MLP neurons of a small language model. Each row is named by its layer, matrix (gate and up: input weights; down: output weights) and neuron, and shows model dimensions 96-351. Each number is 128 + 32 x the weight over its row's rms, rounded and kept within 0 to 255. Numbers have three digits each. A neuron's up and down rows have the sign that makes its largest values positive.
After each neuron's rows, "fires before" lists the tokens most often just after its 100 highest values on Wikipedia text that the model never trained on; "fires on" lists the tokens most often at its 100 highest values on Wikipedia text that the model never trained on.

L3.gate188:139129156133122057188155135191105164138160163161141159083154126124162170135133099100094098106143112108151153142118094091084174141094126122113147127119154085156184146145178097160160145142143169110147101177198152202092181089143165128073098167163163066127060072170147110110093137112166114147110117091100139134203136105115124153094171105114126123123136100149162143136166083135156121116117122079149101164151128181091107103123170152101128094148101082163053066115111090156189117173158126093094113145158156062092109113142166113107085144176101074186157155128074082123162112145153113125172194121120120163108114116156112133124102100181124131140134127078138143102108077134125147130157139144160129124122100162149156059136123094116106102150183121138212118097093214129168186135122083
L3.up188:110149181132136123143151141164133121110197123137138125200116143123122139144175152133164112132183149153107120122116082128129107125173149074133100166132105162117132165159150144141113103083092144126119090068189113155072120114121123107141159077098073110061159080122057155159179147059157166107130183123146146157064080115138110123125153185155062123104085102097134101173103130047127166137138102070122123108135114150149134127101164129127130133110146153098178138145114116101107096146194131138194154142051136136126154172062125124136080070109137161124148142111151113140156101146122185109122127138089181157137184189120117174076122079130107136102135054127167155180167131081129078118118101159069094061120145099135140082161107117149193107164106089145126069097146091109121182173060127
L3.down188:147111211126137139088115098150127141162127073110218152133108133111145094130114136129109155121157125156132125133128127096134142121154120130134141230127093189125099142195140213141128087082159150156147118131140112153092105148117098087108089127100167152132154146121113102069202105122146175139164144122111172085108129120179109154081172122118148119148121141112089094170089219068149178087130145139083182053098093149087173133110083166090125105114131136099222154143185114093156111123127200121178133077123136118173106169139154118114082128129128115139133145130111085143090111156117104229123149135115188120115152164115110082134105026108121075165090134122117136184106143124102086087136173142112090127156064069168134107180190070100101116123134124111135116086082101160103145116072120
fires before: "\n", "---|---|---|---|"
fires on: " ==", "==", "|---|", "|---|---|", "|---|---|---|"

L4.gate1168:104171162045121131120111132165106083152165103155123065177125109162149088176114120153102122092124109138137164143097159122130141117121140057124137101089135134119094122122111219095179112164140125141146180140178196099191109153143113110130152111124085125061174076147098172117162082128147051144166119171075037123176140110104151143121122063147149137138089152128108159183129102185153110092157096128124105160124080097193174098144158171115104125147167129095121147114096138137093084086125147132092187106213124093138067096076109128120126128148118101111143162127103064153135136184109146115064127182123083136111091101137141141098132047102091160142094103118066115113109085077137150192124154103074117143141075133121111089115096158132100123115168140107097112140156131097169144112200097
L4.up1168:190137136168127150103130121112152159139119089150121154115099114114135147062119150122083096156161173085150130106078172146133153151143071151123153091090134116194052162172127106117092122128141162096111152133113164166090146160106178130136092065111113072130171113175181120138098163132163144158099144097095128072119128128163128120139161110121155193150151163066143107111144142157152118142098103106156112136140202111134158141114171134106165129104149137107128117096121178083137133108096112084126109100097176126191151106103168133162119172150196143153077142155164127125112137116088100147090163092154162113123164144109095129135107127107113128171090080071153192106124159186116132154103161124127121151130182166121124098109140131156132119118121130114184149149153071172113121112130109
L4.down1168:172137107074139181138131124223109124091105220140121153132133189091117225109114111136138099086135149189067161058198149074098096175125188142125108114132121138109124140133137097076126124111157158137151151129087122138147088172122090164127109142192098147120144151073108115144113134080093171160164173083111090147093118106078109127116136155070083177143164151099108090067100079165096091071122155103106080068141094085100156126125179157136132104155146081160141128125076090164116120169137218134185111145190058089218154118136119152121154168087129188106159136112127110189138159091162148150161158141124163096140123167111063126159119138152161084182147124163142134102149164118136149081141116113167161143155104160128192163047114135154166092151114074108148064169096106166186119155093117
fires before: "s", "i"
fires on: "'", "é"

L10.gate299:143085100118080102125136156115193152114079130157086205116107161128173068119081130100112134094166091130127137171127139096146107118072123104113146185105086101113157147083103079072145155108109094067069146059081118120186162110128125151108139149166119111093206137124107135105134108135133132078155131098153129117190122088147074099114080139148161118075127141201094177136145175117099103153118127117116168140134174078082148094097143111100125166127164120134146079174117131112088127190124094116121164123094051067055134173078158166103091144096106099172131116159061119178100130144070099175139137151120080101117195110126124114094121150100093159145088139132140117178170139155154099144122106140146123131186177196081151150069119114115108123182127086101112133099130099185186096117081137
L10.up299:117059132112123163131121085144118080118116126137147139128192168158156051145089129157123116144179106169097105116175173195108146113136153115175081088148098113130127165089180099109131158094130159100145129114127158147103132129124076125096116234166178121144112086069075153123130088137105144108095152082164122106141114145107160158080194148128101087133140114181071097153088110119140143139104100149129141094189165131106083162135129116124139128054121113134125070109139178121091128154066145129188117137118113118136118102103150155149132112095133100136062047161103183116085076112144148148173110120146120102115114095136118070105163146202073099132136094127202111144157111111109132102092106070098161123219170134081093146099141166069161121100073129144145093127101092156132108154143140
L10.down299:150091115105117158077112115098124076130096128152134123174134129135203114134103127126098134130130125124156162097111143097141106111112146130139155115135098135149121129135190086115137131076167086163108123134106155118127195164121144133158097191145101108071098152089088155115153105084133136170089160116181086133131089163091143106094116091130096122102120065101110124255148134201116157148117127102121120166126103111096109161123127137114122137060165129103159139154096147136163145120163105148113107165117135108156087092104131163165102111120110063156144137149079139116107168112100131255127084122119147174118143110122125083165123111116127135116138161174152132115107094151111150131142064150129120093151112124103121073140135089094172086155095119186133138142077065107099147119095165
fires before: "-", "\n"
fires on: "\n"

L3.gate1146:127199145141171103105177093106097168176130110126120176159119160119119104115128146151091092118142149139174134183083106165120152154072096109130158187120028163129109121149159129107171105125163139074169114192193103123120112139138164145121100145196187108127090157139131116113128111112109164145140100026132123112171121174114130138119135125135116109133182015119088081186135129051122135166113097094172142121087193108104152200091124149144081119090179108116101143159130108143133127084120128096127110143035089114169069190149152141144132166145180152193164129141094163138122094125134122071206154076165146155155158166097144167122104111164141128149132117099113110158119132118097160144097110102139105102139118189104132150094087167085139148148111142106069119136063096173111151134103153
L3.up1146:109164073153187126080128118156099182155155125088106156144118102067153111128089096160126143090166125143170120148091097154127145118100106117122139148167133130140130120104178131115133133142132130125192124155129110137132131125108176109130137112201144073108098105102112140093150173083149142161107106090107078115172144173119141121106120111168104174151155087117141062200199104113118136153128094095163116142125160118130146145107192170058098128083156149138123123177148111159162129111124101082110097174062138104153070153136154110150101161151227197117129125183076133149117103161156170125235192136140145147113117175118106132137110108154131116147117140120069084123144158119082166115131076098127062176163139168082052163110082143102093142124138157105105112145053137148111160154111104
L3.down1146:146139139114099180162177137181179128107152155134157097221122132128135130089085105121133110116140207091125104126098168121108121172108164121124089117183183155096117104175116152094095116113182155135060081177102174128110105138165202097156075096141119172107133088113142137118169153072158082148142153163163117128101133154149133172134126118123094140096121159132130155101126181174154128107187123175126112117107116191147148160135099112122164132110102094101141131121154148149111125146131126128080083121140132091192166102113169140097125128174168076157120136169101113146151128102100121255129163120158175116131133112087084098130112138117059112119136141142121121147133107162181129133132124098111122165084215100158147119163171078087102156175160124143138146098092181129154143151105162
fires before: "\n", " He"
fires on: "==", " ==", " 1990."

L10.gate177:172108153162113139068143127166151101140129095118141067137154151106120130191047145106153090115140125119123136151138126094090085100109114161111061075158097185105139098128106087109107099196102140112147133149125184138204143203174167098113122117160117122102104140081124131143112124129055145108084185111102166132144147096124110108090089126124144109162187132086054136174097115173128109156166125119150173137139106124107093149133122113120129150109106129136100160105147186083117184142133197129113126137158141089122159118074117140176086130184131143185151127113192142140176145128160085101140147097150212099102106126125170144107101110165184106125110113126156141162148160146177170097112084180102149153186106159098133106114135099105099205121095119049136071102140102114184140127137161
L10.up177:140096211137164120121148151079149100124142128061103127171188163109116159159086119173165133093139130112130135173137148133133125156126154116073104089132142149156119150085130060115121087184149135160148184157145136178173165144171174079096187111198086101081105142073140175161110149061096109142114126106139128119148166054160117139142126185176180111129144156113075151120097125161099164099130078120067136191137128071111138125138134115081126106123136169063128124120076169149152127097146179127097093137140090097149122145137147130143116090200132123146146126124167161143161114115129133083161130114166188079137145170149197143138156127142132104165162128096176123147131116156155174102128092119118130151112098121120194159113127128118137172195076081037135101091131155087170162131165116
L10.down177:102159143140121093142144163134141172118148158135086131166118150128173120082166126142166111124127154091114138127140131103141109170151136154142091153163097094105125078131152108109124074136117088140140160155081153153092069089106238164119146106116083095131126079124177116133136125099155118147123093160152124127128125125189079137100133108151109095147131105156141118180172138119157144128171081178073146149203076059155144132177142111122083158111080172134144127146076074127129129126163124112102144138160123136183136106170154099131124125105083059134114176102134094121117066095042135215137144132188093142149078126153145130091181173148143111120176151145088160145094148170126125134114132165108088155165134112217140151200141131145126161167151137056114117121155128135106131159127113
fires before: " 0", " 1", " ", " 2"
fires on: " |"

L10.gate417:173119131117084128193113120141136145078135126056125085131078148115140099166179223166171106149177112124045130076156159114093106131147103143062143109137160129120106209144149109153120137128139146056143135141148148047143126096133097118156162139097135124139171130160127108103141172079121086089123193075121133104132112071168135168153114136164135173096155114139125098130165201116141127145080148190124188112117109168164170121135106110093152097087130164156151166052153169123117086122112092165072147142154161103116122082140051154167123070175145135147087139118116152136148118187159090133097139118133152114100150132157100057184192151172122100095094089115151130178110124103165110114115123138101082183133114140129150108191091119132142078075175096110099119108176155085192137101148182
L10.up417:152132134098135164125113151108125096103103117107122060095161131120098127183152080113180091111146126187094135177154170162087066112161078129107073150158161124093123152168165098138112106122189215143100129122148131114174125145130162124106125151129103089091086109093118149152129127079177154150142120174211139132141116138122116119132131154163155060038103103161147090158167126068136158058126128119090152116118106189118156083131170109107101070128077113124082205148140127081184083107098105128129119101204138100107161123142143077134085103126122199163115117126129191131164101129121103063146148138154104107154127126120176119133157150081136118100157126109182136174135147102141130066181115159156091152099102092163122146114135091126138127056133088130134075079110172125147169104146175
L10.down417:127178124142067129151079134156104122122116147146142130139172116153149109071130140137111099182171088112170157157141174177144110129100136134082158087105189192152084074144095128074131092129104114149168102090136121092173124172146137073142186094053124134163176121128115111075092156168065171150143120101095116102138185132134117164111098116104154151100076166131160128095148106101130086073121160138158151157161167200116085165110110105141146139040138142145161107115126148158098126155153164144115106090191139107111070124149122119111126073123097131089077089111152074119139079096109115243191104092157106125142085137134102142114151141116114108076141105098140129152135126166122078140099148186162146137172115068134090123144153114147159089140140074096088080096219050112110133139116155
fires before: "\n", " ", " 5", " 4", " 2"
fires on: " |"

L4.gate1164:158102132198119128168157192156084182108150125128137141091115088105108133096164093118103177126131147145125156148082129201142135179135099093195172169098139102160119166144131088141159091125101156072121134087101185111095164177165141135139115082151116141179158178186084120132146190116201133126152131174091086131141122155077160216150145120145072184140139117131129139193119086164130138098089127142133170086143165136184096156155116131167024077074117123137134135156140143158153146162145136116183095148128109144021164162107172141164087159080133152135173115174181185139108142102126058129129054160145129143159149140095140172132154138113131109150086152135121113085136077129146137141142094116061134094122141110087173135187141160128213101101120148098145136121179109148104146129161166
L4.up1164:141161111122117054058082120104148151160159084138056099145178076199168131184097183153125151083165139148110103112097139115106120116062126134101072133143085148120100096082121122154081148079157147189158039181153100145184098115103107206119141114158130142169104143081170128133149133154110156132127082150146142122164104112137128126083109164147113065164087080075168142160102058148200175197112150143157105113103188199137123163095094140135122130088137129098150128179138155144066096103114109051119189126109118156173055163121106142146131105171141118139114134111064110129173131177202122123181161141099106157189135162129094144131077087086173183143136126082155111208128162121097103120143187083104117100075126120116129141109093143100107158142098184117179128135129081117129139137124129
L4.down1164:153122113179113104098083130182131102154139151062176130119076131096091111144134101039154091131069184123146133163169121135081141167141064135082125118106155149126094134184212109082105166092097162142084114163205174163131170099121147141090108140150113114140108103131178174085068110105156099156119127130109181128154161085161139143108201109097145152102139206129150148097160122114135068101087200109122173096084152125130158140103131080185079095114101136028144128090189130099106136113167133144112117172107135119162117000115158135137157127167143107155110148143099130109109091117087157209161141115097112111164104139126160089073148168154131176131129138195170182193122104078119145129145136109130163109088128144137177138159095124141143115132151106146108098097113170132151076118155129
fires before: "\n", " |"
fires on: "===", " ===", "]", ":", " ==", ")"

L3.gate133:145176131121109109138134126158095086181144176119147203114117137163162133115130134137087136118178162077139147145070179137132164124121137122134126129153067104185133188143107160162159130107117170085134095130102109082160099148157196147163139133183129105122142095098111158109155171107163148104097095186187168142194157142093100171030108130072116056117129135157155149151117186138103104157137113160143145102197140146102058191116086083120157144116128149102099085118128121129119095112151118099152175200177181104119099120078133143111136093113080108163111135149060150137168128108128144121131133140113162119128093088120161141161078080161153123113152155127145083154143109107104132071178131092132114110101095137162055077179076106084135096176112113154146118111134149162177126147068167
L3.up133:111078094157092117075125096132100126030114117125129171165170133116131077093108140109198077143167134228113138138182099088153147106129067169162075136131104123123068161132089078113123166107167177103060056167142115167137150133127205116136099170072137113129135141154126086125177134221159110145109134096128146120142117149159154095131099142163086156125166110170119076171103088092128117120060052126169150133071174177118086181125077129129163152123154176135168131131159148109120100152154091134130121146093095089063133120099139128098118092152165135077110143119142143097147085083137118088158164130107159141108130130094104094123129160151139091146146118157157160137123151160042177070126146110098106134147059130131125157131097165062164146109106130144085161148136109156106102100037147
L3.down133:117103119101105136146127098108108165118096128149105159136117134103124097125179199071135116126088142154116196106110119176189146136095148169098098164130127191103101142152122083108147144142157192128101146112193162082133086146132141156133156151114128089116144095122106124139125128085124121168106157146122117128124130145176168123097120181126183104091167144113115209113098136130095143140093061140125097111144107131092149110197160099105116124086101116124139067087141092124063146154166133118091081114132176116140048091073155135077096146132194088114126133039133103203113148154125201126140139085095145115130238128117147128175155115143126129185176102136156124038130094139174125096151127117134117080181181137136171091104076165188097094159115100048147105135136136154142107158092123
fires before: "-", "\n"
fires on: "\n", "==", " =="

L9.gate1069:148160162088087085151097159083106109100071088106151153101082184196039075133132130136133132113124115108143115143087115081121080173096162128087146082145130151120118170098124080119132120102105129121129163154154052130108145129166172138104137145080089126164147063156130131127095171123122080141120163125091128156118146108156119108124034107114077119079182095129122110161129077137081099097145142159144144127059090103159158099162170147113165092136171218153112155110123098144138146133115177166165116118193124152124129092131056180082196199118135181127091077093150147127150146105163161163126124100094163101155192153138109126102175180175113130076109157106164145143118103175139082105193145072149064094141138064131125135130129164143155118076133112104066058133163123156140141108106094
L9.up1069:139105147160087125129054149160128090164130128165127122068125102188056110108180128111114094114131164130131065118110179170127105113183105183161130156116130092075107094087165127095141099107171145089125131123190140118154182139153104138134075169108124130141162109162182124144149147152091152132051156077131126102095125081192165111175139140082152078166070095147096115097175134167125172103069178085121137155191085128119079184138154131129103101085096204154142154125119125085162163113150098153082142138083122110106084084150158139112153118104057094124119098123123128132141118139134114128150091117169122139118125141178132150122149092061089069208091188151146118099155075149074142108153126146082133105170101135133168068126205103119139152146148099133159180105145157109110130147122148
L9.down1069:149151137117120173162100142096091094093124139129120124137117087085117118125197107084102169142157100212124163148088151105084117194086145154099105136115182145075093124121092098084156103136097167081153091100094101144089114140197133132089146169101140123149167151126149153108140128084148124132090163124130199119154177099115090153102109171170152165098163178130087108191096165128198085074089169106137138159168131145123138134077117130096133141092073147109103153100196134110158158126150116144103128152129100107151144076105138146136141097096146115173086177109148123093066128113127112097141143107139073127056164162166117180135108115108096069150089057162163106092103085164100133117095141124133121134122051132117130119148076112127133142168163143126098084105105129172140039092122121
fires before: "\n"
fires on: " |"

L10.gate1072:177153164121111115130128087072101096105107130088143140147067101139111149117106149137161127222094129163176127105155092101099143163178116168117134077106121170074089123149148097102158108124104169175140076149094192060095122124203086134164117104066128124142119106136107122130116177089114154142115128147113134164140175064105198102140137195110145122174116167100169132146151193072123114087089172090128122192111138085194187181193129127115135160109124097127111145156151162095111125066109130110105137112170128097165090138067124147124120091125090165136160146174132098152114125124141128087112139116148137139138167112145106142200059204134119124067136101156134155098101099112161073096112128154077092105120169131059107191087160120099154094122201140113141135174072092121165178132113166
L10.up1072:166076109110123105119121101144010127128133147126186067077130081090112163100172138126166123062089180168110154121178113157076159182128115134149087186158148177112129112094165141140094163140072119108088153101204123131106116118134052141124093131101157174117113104143176103146057123116151137127114080161109143133097180119158119109157153107152204089137194090115126072121103077104105143087123104079140147096121151110143101097149160068103137151126095163160125163128144094142126079079150092114111148126075088152134180115125148137150189116079107085174084122080118104116080129134133120162156088131166115149196092138167116112136165123117131091090077145093161084131136133086140176082117109065122150117101082144130174158180142082147127136168086130094137129137069136116156052070172128
L10.down1072:101170159136081137083128082085171058122109144153119125116138124117089119095101089131068111142095140112133049124127123143109124126110144185108162094112155161151133081159163106099141123116137127170119112135156145139182145124158147125164118084076086084189141133085117180171096160126011164163094163115094130199067164167096186166129077152129082140174100138185121155150134133098120105110086123147098144174162102072185108174115123146155120199058098171136084078143116148124110114114119150117117139124147112112117130151130143158183141148145123154138135120163140127164171125128087125113124089111176120184120133172133109149137073134114104156086162099152117104062126182127164098137078092159196119138163177119161124136094069119181109142135190128123125082171126043170131196132116110
fires before: "\n", " The"
fires on: ".", " |", ")."

L2.gate105:165151091143113106100138123075139098150142134191060255156185129114171157049138081128089109126150182121104127169133096152095074087165145129166149185148091128150136158095113098105077105081194117122175085150118139098136152138104193142103065141177170101103096142136147119134151112061156108120122083095139134117151090183126139064134181129140140129157145099115128105157071153131167148155116084053119127107129155190121149133136111009112134107155148111116097160184103102147123150076096159144195094145087191118100110130144184163104109133168129105141075123111098153113118137118118146123165122149120131151134133077129108162103116058164121086175120109081088132157049082169150167149131081099164105135151073123110210136138101126130092120073207083130184132086090127127173118145146171
L2.up105:078166105111130168098124139092151113160170132183081179145217089116141154081135174102065149128162146108119126222107117141158120121119145166145154183187075106170152151102078115124058121159181193124206062162158110089124119116104155098111072142156156115080112159193163120122112110106149112095106095072172098112152142195124115088138187116133137136159169114165132113147076165085162164167086096090153127095140131159060102116129164055112169122165150116102086176184073058126117106143091145119170093176064182130112038140145118151127121141113186090105104126117179094117134085123154187115165112123143142154116092099103135145059113108157145145131122118107139170158088102171123127128132089065136136130158090148122130113083118149112090132152162103154118124173097155107160104102116130
L2.down105:137118113137155116149139078093095106086122098190135177172089152104150090116146114109127093092161133095117123127134125147114151155163173107114134138147108156121194123121146101149108130174211155089114074133154122112139140116120126158097113149131180129047126160142150115165136189080142115147130168102133125094150076146154102141103163113153112124106122083163126112139117111135092099208171103091134115152098155127139171147172118105136177160095155139103100123182124114135105122149099104130088078184096171128167105089140160110074114166165144119147093175134120088147130105145169152255142143109108146163123156096132145123114085075137083174159151132092160152123145112159113091157160092073151101156163124129149132129135083097117137146144141167161122058074084134145140122124130156
fires before: "\n", "---|---|---|---|", "-"
fires on: "\n", "|", "|---|", "|---|---|---|", "-"

L5.gate500:082134080170093135132115112139130140160127108147062164172069105116109087103090084115134156108108084120125111119133148117133112122134134129106131172136162140107165109138148144095144156138105141117138068104108052206139111114130156170173167136187098054044123108124131070201131167139155093109213156139079159161139125131094141139166143158117147107090124084180112109159177182157097103141071118119116102111136145114119122185126131162159158074115129157167073137132084114175179126075118119083112079137080144108089120091094194172118162130120118180147108107181101156144124154114158171100104119110148134120063108065108144139138144092156150146111172151133133157049155152136081144181155114133144137164104105158123143148145150124113133084165155107179135113154109174123098127097133185
L5.up500:122054107109113085109136140131115167164088138194127172115078156084128115118135172125131094099148138122041093089141141145058094093140123148107125124141106114088143093129090080195137115085153148121102102110161168143116115112168065143101106117077167134176049145139127144134154135108159110092136146126180132093169164119104158138125021143142092152191104132160117144091129100108094113155056118115164060108117129078097085121120124154160165082158142117127079092112107188084110084143128190111109073066141114103119158116144101167130127091111138192145035107121091126127097101123167200142074140151142123142095149174163113151171125088142100073170150175148176172089144105105092066090119076104135116140159146126095141089110070178103185182098092107140066142118105173130087147169156132
L5.down500:130120124144101078149161123150158142149149132148158115143043153110149150133082137145143124123166168110131102112117219114126173063053115112106111135138152157166092138099120101172076170081106215150054141140169143099101077105107105216127163107078176106144141153147113069092165151150118115093154115122122217152127183110110157138075059157176089139077096093162125126101091140105212143118205073138105083123140122133112107144132150109125135156175194145133113077156110106185131181073125135143179151157156075148107132090146125145115108164112096183140159160117166123122089188121176122250084081120157111106164160112123168137136116045144151121122110187147129149083097098122142149054147097151148142093151181144126168131084172136088196104119086059117146116100095118152152157119164115
fires before: "\n", " the", " his"
fires on: "\n", "===", " in", " made"

L10.gate726:106182138135134094117140109171180124197111125066104137096143163111098081069110136110162100106163112148140116128124124163148173153147119122151108172086160127128102161089104089113114147073164082134119105119167161146093131135127079115126167147173081142141122078117128117093172126176164125094069143148199143125145132131162121174114108137119115114188157155072118167086187115111109150144123112133120085085117132143085111139141124132071139160147158107139131097124128193159115137188157166094100189157109165141137056046155151109110121136078104080141121159105128118154122093176110124081142177163135097131152119090117116100164129126138141171128093118109146112184113176136079143079103128117162134141182133175183126125115134124164151085153147103159114080132144174161119158136074104
L10.up726:091126116110153145137173077175118116151190161093105114104150088159124132160126166078097127086060145159074115142175169072129145116087099179168122106109089173142157109118110128110120199144167140115086077129167140126155077138143176186152164190101106103155145086190140089050136143161174121111096174104140159163140107141132142156108092207124131111102173135078118069109135144134091124116143052062154176104057163141041148188142163132158151119114111175063188111128088065153169117150148133133176174136130168160108152133115091139154159099140146130178140146139133162131129101158144122141179144141109154168186172068143098101132180088154170037117124083159148151114124090161123165093183120096139190139102133115105118141136094079102157139128156117137142122121093156123089111136082166
L10.down726:180132114125088152139084120091140090133127160163188099207097150128093097140083094135138102147165173112115119105096151121142134140133165120103127129128104127105111173100128120172148088165133148125116139120193081117131089115138105174117144240113085149137143194095146138120157082134106140123147124136148088079094160081100109120077160147088115099112206127126153102245077099114149090207124134196100066117067120113127186162138157146140113081066120157107127106099163149103131223160057121164181149136107108034164159139076141144025103143093101161108098144094136117109161142145170124082083137150043124135113115178129143164163100130139093108115130121150130141142132153140105135118170147094118151102137083074176088148125136095109180109135168149071158129134092084134145127121121129
fires before: "\n", "-", " later"
fires on: "\n", " (", " |", " years", " '", "---|---|---|---|"

L4.gate332:105141107153101171130161178165198154130089109182087120136128083113226133087071099146110124105114144086125161139118141109127092167079102142145125062087138139086144131127129122094155077075186153141138138127137143126068107101141098122134153113104143119131125170118112192126129129111164121131131145155062122141111142127167042152162111105106147082165138087137081127163142164115185059047114118131130124151149187188096077128168107146097106146138114114153090133165113125140109144152154131114148096123171121137163037134081166079166178135131138120159181111111114113108082135147121130140160115105065133143138131141105119184092156071129073083161119086117103185125183115064136121103127114109158134102098095096160082120120134072159087171182113113137148175112138091196136115136087068
L4.up332:096158121142121159109120128059179092118089138174128104200159076067129130124159130132132126127131136168172097097060098122149148166157041132049119138128045158161164156151107094123146162128144150104085164138139096068123093109122236120132153159129074135199052092131118122151130141183115122129130107106154119115130109170096157100079121152071164147122155135131105099132143094100094185137118163153130153142099157147133123060117159109158146145107080118114125122109149131155119099118137138068165115189119126189132156100135179129175093133120093139095069151106101204129138141141148088153117195114154102157071149098105157091110108115179091134111129166084148164075090112192159104157134195132088091119124113087131201116121187131114086147160126199111178149128127137184133145133197119
L4.down332:156118120110080092082169140128106116120148108099122104103109159118147111084107108099140116130075153114118114159162130142100151097140142046101109196167163072147089166077139085174103115108107159119127100149182085134098143139122146205097121168137114152127161190092147148139150137047132141086110141129120148130101178130105180185098156155155116163081157134145167168129083145126084144128142132078128145168147168122144171175134189106135127114154184097136155071124102151140114120153120072136133103132112089111111100143133136135120121130155142124080196106120129090112113188109125149069147090142115119112144066173150119115137123138078127100207180142104129099128112095048115150141136125120104160171156139135122110095134113161167118137117091070190185147043174180150167117155148116
fires before: "s", " to", " was", "=="
fires on: "'", " also", " of", " on", " it"

L9.gate328:146161146101084085117149143155084128132149172189128153139118188120127119090147100175144128092106152141197134132156144108062172156100061157147140148096158179161064074104131139192083123183134160080162052105132140214140082100124179119094176114161122171134142101065131116151126136133136169086112143120148163154128178111160090095099207131156117229119144075174149105108170130058172119073155110144115152176076115158119158117124092151108173135132147144126175141091123185137110114144093153128111145138112077126105137139064115141137165153164094152140157141176138071187095118108165134114113141183165132143098088095161180165157106118153156135124188128069096130168138104082199167126140100105168093080120158112166146155089138111162149146120144143109068121106180110163144114120170185
L9.up328:178136105119162138093115146175142127084123115101132163152095051109122134085095092133095148116137086118164141128091106160093168126064131104172146159087129156067123139132161127146149139166141140158069194127068156122108187117149098117120118127120096109100145131169134172124141139148147136114095093128130190088153185139156061184139190114098154225122121109098119138197183085092077116087155149114107169131119186078090128085136103078098067149130106092154098089183132101157157068163149156078169113115047122060106178115125175163093138176152130165194128155108133108108100134079062148152057100184091153136101147167110103127129144161129151111105160105056111097132182116086116095121139104060159169203120166142158115158174122136127163119099152175081088155139181125109154108103163051
L9.down328:117176144089088172136113079225220111136108115145172164128137115105078148159088140168112200091150125159132117130132105098124112169103143094127101121120158102127182167173135127060171065118131154090105084161115125101065178137119131146112101177076102160121145157125198119123118120081058113128157146187127138143123111155096074115088123164123116129181114104082116119097196124144141152092070138109054106120152162120178081137163161133097126109120156138120098116152147117118132156163135158129137166116073119102175126191124106151109159109082105100084153115179145123120118103125140130217106109152146097145134082130139167159150147145085125117140144075133099124129156118101205112162155149175127121123088111136147186114135099138126158136116150172127108108123139146181083127120220059
fires before: "\n", "s", "."
fires on: "\n", ".", "'", " season"

L9.gate1067:077085125174095121137118096120163145095177130114084161139088158116064101122134155120131129158191077191103127119036083114106073149136146121149095157146060140138163149104111091077134056166120108138071109077108093117062134134162101077050135146140157140119128080158116146162144145126138121124132098149169103082071136154145170161103177162104149165124122140125107136162121150076094073196081075158117092102130146116129139149130157124143139112122072151072055092095130128197083088161220081132109166106116104092147152095130141188171117144088179122114142127149119151159133126115142096142084135146154172139118158160117096157097138079151129138121213155111100146085166104093168097106159123053137133163126131099087098123136055210159149155152145183181169138139079180135090134134113152
L9.up1067:111080137097094100085102092129121114109165085151141176071132157107187092094080055122116138173163063170133155071098092071090120089085109147062113143127124182139116074163109084161071086164084134136112093094106148186134114127144118167100152135116135078106117098201126183175220127128123149152149152137157200129099177184106114194118147099156158102166176059130143070107121139104130124167152069101078140130114122108080102085115125168131145110127097169117130059139148113113138136154131155130168128182108113159126111082110146150079116121132160146132137139153101152170151129124166188105173128153093140127103174095133152155120165110089138082147144075122140167139171121052108154110156157145132162140135088181123138131086152142110158186128115077138133093134114143176089150152083141
L9.down1067:138136118108113169159105076152144120152096137107158173159106130097135091074139139099132164122115103170117139107154137097104184109083120110041137150096122083104109163143091106088183141114147198163154137082159117174095129142148130144117149114135167091127171090083090056145194148079173131066104151151133143126120241137131175221107100143104108174109049149097114175178195122114144180081089092098108126109123137112151105090098072160124156148147127140124110088121082145143154147184102126144123121147144115140085151146084108181068129071147118085140120206106110132128125121176163141240151175092127178180090152129115093136147155066105115098105100107124145123153145076117083154085065111154130135081143119143160165111061163154219159148113051097122087098131093075226131095112078152
fires before: "\n"
fires on: "\n", "===", " ==="